MLP neurons of a small language model. Each row is named by its layer, matrix (gate and up: input weights) and neuron, and shows model dimensions 368-463. Each number is 128 + 24 x the weight over its row's rms, rounded and kept within 0 to 255. Numbers have three digits each. A neuron's up and down rows have the sign that makes its largest values positive.
After each neuron's rows, "fires on" lists the tokens most often at its 100 highest values on Wikipedia text that the model never trained on. A number after a token or word is its count.

L5.gate11:127121150102117144129105156154112138175103108085100102102099138114150098151106087126149123102093139148056154150132119111119155123130121141100181119136165119150086100129137134114101106109150116123120139120084142118127122104128157159081145119127114147146130129113088108111136130178202131138
L5.up11:151120182121107134111131107143097141107133111092135088137104182127195088165103105123130092122086148117134152148145159096117164145138105140078174128160108134106156106151147133165122150134140124124117122140085150147112127170157156162117157123121115152094145137123159120113139195138136142117
fires on: " up" 34, " Up" 8, "E" 6, " out" 6, "R" 5

L5.gate651:121129145135136114132109156139139154101119151122137095119088124122150129154142161115135129169089121137129135142091112135145079120169155187113119165117117125127152182089154142074125129138149144115188177064126096130100127110159138128145108111172165115092112156150153074159158122119177139136
L5.up651:079114132115108093096128148133113120103142140114115108133094147099147082135128159146138120121144139120090130132128132135115119147114163108120143101113117179128142155127180131101125110132147099136156203102118113156140147135178113120144113095147185148128154161164122106158143100135172126124
fires on: "t" 24, "c" 22, "al" 15, "at" 5, "s" 4, "ac" 4

L5.gate1043:125133128189151186137119099159135095155161156124132160133105103143138117114109131110121137149132151160145104152123122099117129187154113090128137136144105136152116136138110104120175082116123098160133148153162171156115118130159114116117130144164143173122124164148127131122141077096126156165
L5.up1043:142115170117131113138145119098113103161146154166126138124155096119137144161143134122140128115117159110101118099122128148107148163145174138152130165159146137134118168118097141169114137118141135131100087145104134126110130130136129095139088113145154115126115110157156101163125112118098124122
fires on: " in" 74, " on" 6, " under" 6, "-" 4

L5.gate956:134102137148136119071122097141122095113152124122093173164141134098110118128138112131123111132154107120101144113130138148156153139125087110158100126130180137151137132106132160157121171135063162152137118135181118110127144121131132145094096158079130111100130105105132128115114120154162123128
L5.up956:121159122154084112131128138091152152160179151089122150115129122132137114123151116108138163114097085098103134134089105112119102117122112116096136160106093113126100174084121140128123138169109122140093112140139125092139138133117126136105155112149148107139101132138112148173096148126141158155
fires on: ";" 40, "\n\n" 21, "-" 13, "Cast" 5

L5.gate371:132101129173165118100100046153092130105100143123124111141127101109106135105120109121119107132171111118123142091135130160152099112152113137107152151121189119120152142160123125082157155137170167142153103106139115126137131135182162144116091074129149103119135131123127136129092081119149102116
L5.up371:167101092106139154141146136174108156117148124098098120089118126158148119146148084123155139136139127143115182115108149134089119113138104136131142151153073158121120121151144137073142121163155107165108119161108125120166109115107142128130122125126075137121147118112152096158115145156152134144
fires on: " |" 52, " $" 5, "." 4, " income" 4

L5.gate186:131176150102121161159158095143136127113103098151131133114126123082110112127123107110137123126096188171142123153109120125103119118153145116150119150139094107176151161099132108135152141139121103165098129140122115159106158153116112110132106116113107134152159117133102085157198112154157106147
L5.up186:135123124159109152108138100105131119143096098123150121139137098105106112129158128137133106096133179146138091106159137109104142099132178118128136134091126135092160121096162127156128098098148090161123148116174135116078180095156121128132108149147133114126127126113130131122137131133140097147
fires on: " H" 25, "H" 20, " t" 7, " all" 5, " M" 4

L5.gate753:156139153095147111163137130126153145149125148098117140158136139143129156118130134095159179094169129130109080127115112116096152102117134158166191169142116142106125165137151166154145077099125162137132140105131145183102124127118138126141113137124156135138163140114180087172149133132157096146
L5.up753:137132176148128145153124153160121180123147130128089141073122101141157112141107142130155207115142141156130129118097075121149125110139101088107081124136128127164157114139164114175125112111087117091135131126129141120083086114179093111140127127138094132169133096108105114136118109166091172106
fires on: " the" 29, " (" 15, " The" 8, " his" 6, "s" 5, " its" 4

L5.gate944:101129096120111147185084134150098085099155093097116097136095134087117073100125119099079130121125122129147125132145123158157144126135144122111128135136151096114091102160144127099115131143118172099070114162149140156124116098107118130109108152144170165134104100121105110100112134151128088170
L5.up944:165118096104122122119142079129120111132141091114131076155050103100155185113154138122115145113184123150136147133141085109130135126133133144114115112121167091100112108127058128139121102142116115149138176183152116145148165102097162118115146136162087135120091153115107111145162145134100097102
fires on: " |" 34, " /" 15, " (" 9, ";" 6, " W" 4

L5.gate313:134135119161122106182125123137149164117136082120121118109128132115115177102138104137126125152112101179147131118092101100173126107165104126117120153118122093126126100111128112155164144122101111169115118141134119088139156088132097122099132115145158134121140138137142152128165135110117119144
L5.up313:097100128126163113154106092085103124120113122127121121083112097111137125153092128112164131112105111191185125126104099110122146147144073158118116117143121177109123093096071108121126157129119133155130129164159138126091182120088099102166154160107137143091114118171175137106102199139115111136
fires on: "\n" 48, "\n\n" 41, "=" 7

L5.gate410:110127113114101124110082085111120144104124102174097099102148091112147171138115112134120066099147090161151122159096093145144143139094095121110121149127124131105121129104130132115150092135144134113146174145157137167113109138126104092142184114143074131164110131142149157151154138152134134100
L5.up410:147125111124082089121084181170128096086102155135157129129144169134137118147115118130114108133159129132155100140108082081112172117122134164133172119135115139084090155112152134125136145091151101111139134119128069150123189151103084143113170111110127132097125146096140162087134110160132127147
fires on: " |" 27, "\n\n" 16, "|" 16, "\n" 15, "  " 13

L5.gate85:124074150124104109149125108123167145125150103155128165073123094122138145094119090106071136107118133133131141148116109108140110121134127133125117146130148143131153112062083143130117139109145145121117116102122150128121112149160154133122147147112158144145129129168122167074094112152171118086
L5.up85:102111134126124077136181132132145126110129150128101141111082154130157092139125104133133152160123133099153161117110124159091155106217080156123140161120189161106096187085091140107131135158120151160141166104093116117146142149124163147160158152104100131150104118107134094112147140173144119109
fires on: " (" 30, " |" 22, "amb" 5

L5.gate521:074107127132084106148133140138136147154147144124134084105125122124087152137170171131124115130165114132125139059144173127092152167127165145186146117146135119156082126135096146125139106131172110106115151131133164122116121168139113134182127110180158126156164143156155144072187139111129115166
L5.up521:133110160133126141109106132112159138173125136132127120145088121115045133179137168141121153144121112141098143129165151127125154185151084126128119116102066115140150145135090153088108143154168117117140098113182147130118139124123081128161114125156128115131134184106118110123144134116111122112
fires on: " So" 13, " Ro" 13, " so" 13, " pop" 7, " ro" 5, " Je" 5

L5.gate1100:126103125143105141112138146114136151185101117142120164132093095108155139136129126112134095147114150140125129122158107122171106176104161162079140167117131107083134150062132121112091129153142084178131170128111133162164116118151127151145111126140125132103134133059147154109120116124147084109
L5.up1100:101130096143122113108114142144157160113113130093154135180114135157132109145122156096102133136174137160107144095123186153097146111142134078095173155139099166119115096104120077149126127130110080138117141126124096119148143106115104108133116168125117135103095122145112122131150095125146114163
fires on: " |" 54, "-" 17, "|" 9, " Les" 5, " by" 4

L5.gate855:127112135129071156112156130129169125116088109111105124129138145127137097106124100132107142158106154151175125088133147147150105120154086115137136102109102121179122129109107171134138131117063130122106151099165105136135137131096114143122134142103104116101110150124112145118118149101120129133
L5.up855:108152103143162118153155128089094100111166155120062105142121162124141125085159132149162141140119125166134155112129096142157114143085142145083151133141114126121178143151140128142131169123134127115146140106085087074134138123146152143102153097153113113133122112136152127147189100093146082130
fires on: " Se" 16, "Se" 13, " Fo" 11, " Go" 8, "se" 7, " se" 5

L5.gate314:137167140084107158129144146071149145115099146089146165123088145119136129129091123161140126156156179177121139083133161107146133153110105152173144104131161099144133138142093150169118097139148110121094113125149146144126168144125111089156158141119115105097115133103085118152084153081123154147
L5.up314:143114167125127127156142160117154096126138097156099127132117127110067112121134149118141173163112108131106108120144120125147102132133110143105152089136069163139135138074126089089150108178139139088118131125139137141128099154107120074125108135117186096105121089137148157115095094156103131149
fires on: " to" 31, "To" 8, " name" 7, "s" 5, " Pers" 4

L5.gate251:155106184118117167128132169076128150086109110133165119097124127160139134149123127132100112155141135129116125142112150157135117138126137101085130167156164107117102086123140095127138100088129136144167134096130127123137114092120111114119129132148084174157124147122146134102087088096119120160
L5.up251:151123113180130132133110140107168103134148135117135177127110083173152153118115114108187126133115084127130114104108146080176171127141162114112118151125147123120083119162169125139102105129113139090103125120151143105129180113098101130098105154145114109122122138157093138111131098153088158117
fires on: "," 86, " and" 14

L5.gate925:103150142135097125086117090147104119100109121126062145126135163131154157169116108145140114139152121117148116119117142134170133118138119132131117160133144145099124154141126119156112138132142109122127104106073102119132167150101120196115145091137115090143150155108128114184099109147110130103
L5.up925:152134132167173100110148099127100114128159117140129103119105153118092126099142105168124050116137124082130111109070155134133137108119128155098132133117116108153160150059151086126101183112154127141105127120130136137115121147137100167142156165119109106153113151102113161108136103096119162113
fires on: "r" 13, " Ste" 9, "2" 9, "4" 8, "5" 7, "6" 7

L5.gate656:126091114125159128137099092112118136117102111175126129109051152140101137125137130136135116149147138129118127165113144117151126087171124142120108134112150113139150089110123112158163105090109122142133134080128152102129090120147084100122072147102151129144095132124078153147137136140152110133
L5.up656:135142095137123163122156082101160159154173153125158108143130112163127140130153119116112121142152109151169091102136132129139119113126147122146160199133149156193099104153108083100154125096081135091115090096167102158139163105143095149179145115102168093141147145122087122145126123160130125142
fires on: " mo" 25, " (" 15, "," 13, " Mo" 12, " la" 8, " Cra" 6

L5.gate262:115136096130106148149182111096161108096137086120137146086146098095128114113144171153136156116127136144102125187142138110138132105126112098143142145120104139097162153179138130142128068122139088124157132106138142151162151104148137097148159120147120124144166112124117132080154120128139142154
L5.up262:156076166122131170105104113111157110139144137147120167149127119112141159103134171123147115104106143133140128136194111041118146107145135152109142128108149158127130116140160182142123165131114125111159147137117131162121140125155120147141106112143151136140107121143115122125128156157112151158
fires on: " of" 33, " and" 8, " per" 6, " &" 5, "Se" 4

L5.gate134:113125131149151126151148066159124140154091166141112094116098174125099096105107123133120128128105126121133173154094106148142125134162114136111135125126137148116099084129100115146135130075104101134079120113142087113138147113129103150091104117124128089105098144119126155167119148135150124124
L5.up134:176109138127152146102122104095090137134154170156149167119135142102158116122039147138125112159108122148131156131157160144136176122152125140125119136131149168166100084106156153127162167133140125118103131147120095117116158136119131104136118197147150137152089114113147137092139126145128126168
fires on: "\n\n" 36, " inter" 10, " final" 9, " the" 7, "ro" 5

L5.gate399:105170167118134119144206109125103119123116124122121099139123125130115129074098140128145114142144115147152152134136152095132136092097104126158118149108116155126163141134105139160136171128104127155126126134077123156156139162128160141130180100154137142129125150125071091113136138110167142184
L5.up399:128175148129116143135168132128139094118126133132096107136124113130100160080154123124142126167107158114082128114118114091132110085116147140095097165113135106109131090135131097165096149132096114176133141119108093172132172105133107114130142113120087105142103138110115136127142147132169153166
fires on: "=" 55, " |" 8

L5.gate57:109130101112117131134112146130133109125104120112115104093124152129091133148116145151149130121121086150136122103167093103156140148085117128134142128144130159150118110117125125144093143087129144201142112102145147136121094075135155113106133107132126161177120125145134111117123136120083175122
L5.up57:118067122132125161129097100111129099132104120108090134152131132113164170118117152190168146137166114128109158146136151114159141094119111117099110161123127131157094120145112100115107111119098104120126126143136120110149152095144112115134110118121175124118130122127090117104111139108146143095
fires on: " |" 66, ";" 5

L5.gate159:139098158111064145154156106116154139110119086113089112147107120103135127192156164132103149134116142152127123094146110132118087089118117143119137108090175116119106104147124141137157145142145127152122168118123132114112123142119134186122109131135132120189136094142115132172111101140106108145
L5.up159:144101127130123129184103132115129135121132132108138110172133143151118140119085146121106110105123164144089123132130120141083104084125114161121157107098101079110147120136130128111142131105156155103132128119122165120117149145140103119120118127140123205135137098136135151112135084159050099126
fires on: " g" 27, "g" 25, "w" 6, " W" 6

L5.gate650:162167133153103121135161113146123159124144124140159179132134142126146109151064119127117136148137169089131137123098114125151209141107155128145097093177114134113141147128128146150102128122174098155144134138131113119121133128069132131153119139149118151126143128109139111141087153136123142106
L5.up650:090102145130141099177103115133171111120104130151144091097125150087147165175131090145140158128119135136130100099150082128139140107137111115113113152155124093154151156134118118128118194132096120140162133155153099102125105087146128101117092111119115117145103106129147065134169158154114107117
fires on: " to" 18, " of" 9, " some" 6, " with" 6, " is" 6, "ing" 5

L5.gate231:165108125113075142092126111166160116160171087120130104128118112114155123181136110126082157134126122108101144123158118095117155117173141128138176135135177135168134094147117154150146110111101125130131145146124161162089103131134158112101098116125132105078134138111118122119134155179143111120
L5.up231:137119117100093088133078136133134143119147128172127151103108128155165077118126107100085098123120160102075141136182127129110106114111138113204103149156135164138116147106146146143126093114125119121132157083093120140134169106133149145136140107124153129072132150106162113065159091161119169103
fires on: " g" 36, " V" 21, "c" 4

L5.gate999:109114156164079112103138130120088125140133155098119131107130168124133163126128145118096101124134117114118068119078113162146121133138141119144130131161130135106133140117130149166137106115088145124118123107138167126122125125113108111158113163142115144117130127107131137180117150123130118144
L5.up999:126176115163092088137117110122098098134133143109185120145112122132106139093182129157150155139109163113142091115139117117147134107158095114135180124115140182088118161080142134119127145127145155089093151121108091113088153147171147139115105156154120129113121129113117106126100168103143107120
fires on: " Ag" 13, " ag" 12, " (" 12, "ap" 10, " mid" 9

L5.gate432:119118156110137125143102113098106141098080131106142158121139166117094109105140158171165179174148127124106135124123141125113149093136123149140097179122128137111121117142111132131149148151109095115124116120153143146147174135149117109116120134083119091141080155103165141082154129125133163148
L5.up432:113125099087109137177156151145137098110167109137153119140109147135116127141140120145105129065139148102109115096111113109130148116129149132144114095123149159142121103142072134081143146089096126162114125121136119091134124130146165100159142133140113108165078093127124143141049130137101126121
fires on: " to" 54, " was" 15, "," 8